Part of a small language model's weights.
Size: 8 layers, width 448, 7 heads of 64, MLP 1792 squared ReLU, vocabulary 2542, 21.6M parameters.
Architecture: RMSNorm before each block, rotary positions, no biases in attention or MLP, untied embeddings, normalized queries and keys, capped logits.
Training: 621M tokens, 4735 steps.
MLP neurons of a small language model. Each row is named by its layer, matrix (down: output weights) and neuron, and shows model dimensions 197-292. Each number is 500 + 40 x the weight over its row's rms, rounded and kept within 0 to 999. Numbers have three digits each.
A block is one neuron, or neurons of one layer that tend to fire together. Before each block is what it responds to, as a language model described it from the Wikipedia text at the highest values.

Header cells and field names in Wikipedia tables and infobox lists, such as 7 in inning or season columns, Countries, Writer(s), and |---| rows.
L5.down30:566498541580499543503409497548504484542497520523534451517465459529506536469454456426512430480487565526530506466422490479464486453514449481541513544485495521494576465517503494532521455497512505476512546534446482535491459501456495484483463525501573518463522537513505523515484469599468510471
L5.down272:490561514429521514499516543442459509531517508400517471502497551491536469523416491525443586571429511499507468511485481507507506517498516435521515456521432539475491505390503469525491474511568514512473520530476524541482513439475504529522554502497485574476571571536504495357503531535472538493
L5.down327:502507505398507519519479450528514457472518481530489527523451534524477508442505480479469439520485476493566501471508502489453441498478481518468493463562527517508508483539507575521495551555492522496487425530533554561402498507551567521521486496494512516463518491569506534474544556512522500565
L5.down600:488480451471559489525499389460443523460459598508490454556572445525425509490497535496494557492466431488454549514426514469441460521462492524541516526508514528476539498519561440509503463508511425463587504476508457401554486514483489486520547549476495450555517528484488577528491514479483488411
L5.down699:463427521535508468555527522513481440496502566466444467507494516491493554533495415446526521480476535431492565526501520538489586503541486497524478479513508539507400535522490488528513476589579428432436495581476517498487464532523527537434435533501460517489555432542497484569491526506467522567
L5.down732:467498529537494508498488531612512534510489418553457486531459583480480494505478590420509537476446432485530521487510590526508418518504490453502512471575473477556424401484489459539442473483397535520491533553559528500491544473477503552471526483545552454542503519465455460505441515487480473436
L5.down1198:439522533535527553503499569507537460489554397478485565515498558439498528509475461460489490429479485451498496434547515510533559508561500515565491518443474471523478490413544495545489500513490506451449417635473512560495473517514500466486567510509537582500584478498474508515528481499535578498
L5.down1591:528473581544473549472475488517507488503557467487493479537400565455479520540485554535499531504482492489482447515444554549558493537475537492456540491504517503512473492431501491468502506503527486481548581513485527516468521479449415534526566567501510563459448473521520415521492499520531482480

Short opening fragments of a word split into pieces, often in foreign titles and names, like g(ourd), a(u), l(es), al(though).
L5.down209:524484451559538545636486486453506556490500537549539494516484509388481527629590526494514477526493503494483490479498465575552485498499502525488511513470518521478533533490507489487572438536484484485486468551536478558504506545524621442404485531481483550527458407443524521537439468490556485508
L5.down302:514544505480465528462467531504471479457454511494455497486536590482532532477522570506435480495451556500501511533489524533516513484463560504540493491601466502466509473443528528475514424491490597515539507448471484470542552453496528483552537486500483398531397464585459507511446529537528559503
L5.down387:575526501524516481417462487484455504525482537493448508442397537495483502540528533477496564463512418390486527528551454507528487469526408504501519555501556540519480479512569482530499482509508546513490504408455507485568515452503519501490584485539504491490501515569443484464595507510395445552
L5.down579:533452451543547457477552470473526405535498472443549545541487529492576460506423473486549558465490555510425475485473468512451560502589484462512522493498474439523502517531550457446520520489547458491514483429509443489505481467546535524480562495490464484479461492529521586567478434500486471431
L5.down794:516519510511480515518392512500466519436510509503480456434455498419521512504526498433426542482532513536467473444374480504451527462499519507541503508514460420496533583453458482474517549523469453524497522475492533521505533520594579506476545501442482515546523484447464519484507550459532565550
L5.down1125:413490478476488478503549406477479491466478521534463449533500511487519527455462455504503538505487440536557604471526500524494572449518519476565549515491510554522468537522512491451555539499466474533470497494468555515472486502456471432480449485537513495581454450479496489483483473531431468520
L5.down1479:525466538520530509529491513557558553505465558599491501486528473466516577480473446490417497488508559503483431520513534474543535507516501562510464511494479500462538511464514517525474433526457461528508506458550532494523529587566496570527481531428490457528505461468417519503508494487579539496
L5.down1504:546518449483497507497448474519537480457488522478524525459493556507455545595444462528476569412527432460508505509545505558527479521465532445538524494502517496560463498463478543565479520420460498547587485456519515597444529529564456463537428521501533482549475503521515463463541402547502520527

Final digit of a year in birth–death spans and full dates, e.g. 1916 in (January 1, 1916 – …), plus table-cell | separators and "when" after a year.
L2.down795:523514505468436395505430578549482564472482473449539464497481517482502460489497472550452441473539558491499595497551529538458464442418557505535505482477512514515455506485506554515461445521481460500484435495522532537492501496489458529491470500552482458497446516463453508432515503534510423533

Short first fragments of a word split into pieces, right after an article or preposition in titles and place names, often French or Spanish: Le d(éfi), La v(ida), San D(iego), Notre D(ame).
L4.down280:558499490549471492547518512500523559528477524464517472582462561473528524510495482482487437518519509537582522561573465422512481493522544508527473472480567529520563505566391490459593467478495529514514512458493501529571569514488542511568511488535505528412516490473456481513502565505511481543
L4.down416:506470535527486508484494473449507446511539536501500558562522539520493497521541511603486598468496505521497488531475479553556494511469463492537604473523485470482487467504487513488526545480533533466505525536575433434468421484481516485493492494454540483421508442532534544545546505530515516475
L4.down528:496499502489468497536517396445531483491514587537445460534503500550405490536509516479503442533495471441554504470560582477423484567377425545491452479473490538548419547510533519514452411496511501559495512434492489487468587533522493523459485529481438486546497568586478477526489534503517497468
L4.down842:515467481556502532434574451513524508433522484405494462511495489525491549488482446454506558578534556529548531487467482510468450449499481566501429522527485524506543533529497463580566489453518453470547528543493527502580566494591537460518523488554550570489486485555503571488482478512486506576
L4.down871:528592533521470572503468522489516457485511495513478491540486577509516509476485495479422426478593452483540448535444471539506504478492500486565429514470444469526532524490436476478538533420482563530509532560523480559467565470574484462486469488441472476515523482526501581517485500568535527532
L4.down932:564453538524505472478524503547465438590548518479562530500513543521489475502554446581512517569544496530520557503486492524503506491470424540460527492509509493461507547533552468524502549458456418504484485488485515471516470496554475554463475435470525519507507463458500508533468492458488474489
L4.down1089:486483565493469504498365571470468527501455499545525510494485479484524568509530503444477481537547465460518471461423534457520539535462528537559447513517447481504525473504450481441472479530509472600511486536494497435561474434499557414427551476517537511529525452473488519537411562424565507479
L4.down1213:489484507490468595496495486517480544484474530511510459481472501499489460550556566457474510563570541481506482477414405485510529515474569531494448510512482519512580520482464513490491439535467499445568491538477510521534501515504518483514519547508510493500459504578473469517460538519505506529

Final piece of an article's subject name, or the opening " (" right after it, before birth dates or native-language forms (Abdoun, Mirandola, "Yu and Mika" (Japanese)); weaker on scattered mid-word pieces.
L5.down455:556426524518476531498493636484548526442477435505494452468462530502529502539521552450519530474470457516487474511519401498537524464499465465544500498517503474567495521537514467435479470513501531502475491458528525526514490489502606589527490445465524614578518560532536480451522449503477510538
L5.down756:487591502470550524491517504529539487491448566530469456562452553482569567458532435516498514529563476526505467466468506550511524492497527462533512512552545491461512488521542441509490475534546511510508465446462501525416575480529472550550442534437513476467488493496484465542516491525498518445
L5.down952:489510567519523622550492436510509526521419468471565496535460553492563486573506519464540487427541553501488468546512515550455475502481471452551469496464554466519499508490480439531568496487481503442485476491487501537491478526466446507563545542437452517495550505546442501530541518522582502461
L5.down1024:485531548567488550565480470472480589454523555502384482567486490543529448443526530482492442543475528535507533504529488463511472492457486520425503512537462499465500500538515416459510532553539517499497515565435473451389439510510571525515485526531458512497477460548500513498479533506534494502
L5.down1037:538472484481581502466455496543454474423503498489599479457467467530449551486411448486401461505544480501479440522540508522530501473494481463495509519487499427503429444436470504585557495486443500552484556471456553482511511554513470534479506503397455419493500449482509494511524468455542544508
L5.down1110:567537467589488512604543536571457511509503520423428556483474490486542449539513546511445463473523510473493599506474477503465470521560479505600498533480460462489543506524584512505500459581477501477485554511463487489474491546462541516490436456469429437514477456483529538439513540564492499457
L5.down1180:525516527476481469493520400400529512494595562569479447469483486488487489506502492523516460443469486507423483466453505522549503482504515552512504541436434500477418449435496501526551469495503496479571441512462454477494521506473495518477528513478569540519461486564505507512451498505494506401
L5.down1592:419446493475514522516489468465548520498447540508546587525405456551478510500488493484460467481505514472469511494460485513499478432507521511502580486543584491498476423423524510524468436470499521526539540486524485495497425502598463527504552431502526415404571501474509507490571442516520481543

Empty or early header cells in markdown tables, chiefly the blank color column after Party in election results tables, as in Party | blank | Candidate, plus Pos. | and Number cells.
L4.down7:576549488488542486503545488502533478489490472452544504541483541475520474524518459427489461474449525526580485516460455522512563529428459504525411499486546490509450552558535561523541467479484529515512589524527521516519501459529492503487485429511505482557493547503502521500535496513450488503
L4.down85:494433575503508488501469551477512478476554551444543506539530477564454485453466480493497486486537472424549533552417553510476421520471533469488503528571543480515491512564529460523509456481519547528526546451502500438518534456573470454408486524495439473474504562481485504521465526472536526445
L4.down344:507463553420501446477551512498573490434569614437514560498394449471523440449485576467458515543491608525575558491519482500465476500514507468529429489508491473463445468527511511473556525532518481522513462491519521495527476526549478458421467546518475443470503537444505494538544501499498543467
L4.down724:550582522495433516541547407507463485563450414510446512499540494520534449459431489550515538526526480441513492533533538492441413421488509449477532503479465474529474554503541482499626456461533473537435510462485517513505524481505570513406487590467532578436493469513555446510477511472515550527
L4.down868:442462582496525465465510514524473540467497507490502484504521483445540505471516523522388522519523493419509582532524509502418430556411523455454433390490527469472437545527527523520548514496499518503525550498448565470456520465531489498532498457522534500437489489489532511401471502394542481510
L4.down960:467544566470436475521517487512490481536524578521533461532530550591499478527493505486522441490594524428512486516489517389498514480493435487510545520480408455536533524549531504516464526539499491556543468509500518449452461469536489513568482593524562493481483503513517501476530493447522458527
L4.down1222:467454509497492534580426552544567486481508468445463506520471547495522546514487531478480495523485479489516500496492511537511459539576479524460539497477489520557498523475470520453483489526565441432503513451441500519530415547508444488507465530507469466547457488433513512352428463479559485468
L4.down1643:610486455488447531485490470569440521448548529562531553507401522507485529403483524520514542470585491437459585491467496520497481541431521568469581496478494454459469497521493438554543478517502527547480436480552465497497465542456514650524480488530482453526586448427571423493530421497491594467

Tokens that introduce a gloss or alternate name, often inside parentheses: the colon after "Japanese", "c." before dates, "lit.", and "known" in "known as".
L4.down152:414514543518474507513482574502469521531526450462452483586477470512566471498447525488510515498532489498488466493548542500520549518533499424482495495440505425501507467509453479599451495495530419498493484433627540552570469462555481430530551490516535522448463498536494514535464505489478505425
L4.down334:454475489510507484483501547497560535507458419473487462546500549489485460501519531497460494442464512506521522401463489513458568508470569510546388483625493511456507460479509474529627513517600481482453470485468523596481484512428577557542476501494447482540546512450502497480509474547521491468
L4.down705:439490485522452482451533508477500500484561551489483475506480466482506580504466433543522544493490470546468428525534489499512584610497506436536497540495481481512459435516533499499492552521563400562553471479486464559509548521568507505493460444505542508448428509486503510507400504482475524548
L4.down710:477562511481454558471489472514494514501497557441480588484518598500478508538468503541523502468461623460555512483450507495510553543467506420454533584529517486504496499446494511510590505420431541436507569493584486498501490503449488520545456458427495508401470477531544500491497491536458496509
L4.down1136:519492471457510472461618578569424495370469460522553429465518488461434462487459452500475450495600444497589490499501483486452484442417491483493491454482525459483493552496504518483508459542484488455516550554494427494433460488484456442537503502525480465475424487531497566533483561435510471453
L4.down1468:527429524448526597473505517511492487454519463538478498473457511590511414450518539461436492616488573500424542548554528562519477475527542516533460435432476460551426519502507529479524507477532538521488516540484464530459443548496530471532479388488485422487500547483474518528564456508501530520
L4.down1508:494579519423502546541472558576389496514541552471462501448501439586522527450491543495492485456484482487482515520556482535481507529533524563546420449539406534491432515533492539507535494511431540510463505484542514514452521548428516537493470503522448525479437526484487478432583504468494423519
L4.down1552:565438514428440552516574565519539548536482481495529485491441500513519540498416497505441529520499496514525454568453522521520489518539466498512574486539431522476496496504474498510488499577423449444531456437485416422518486483509476468482478573441483480432525440515500505461455507462444481486

Word-piece continuations inside field names, headers and table column labels in Wikipedia infoboxes and tables, e.g. W-ebsite, Binomial name, Build date, P-ersonnel.
L2.down936:520483540533490497524448504480524508474525488488549490507494513456577493472442523504494499439515473481533516424509534500413473483460429534408495494577518444527486445465517512550489520428485538512450563484489505448514505478495430549524447549464459451461510496490512513539571478535558453430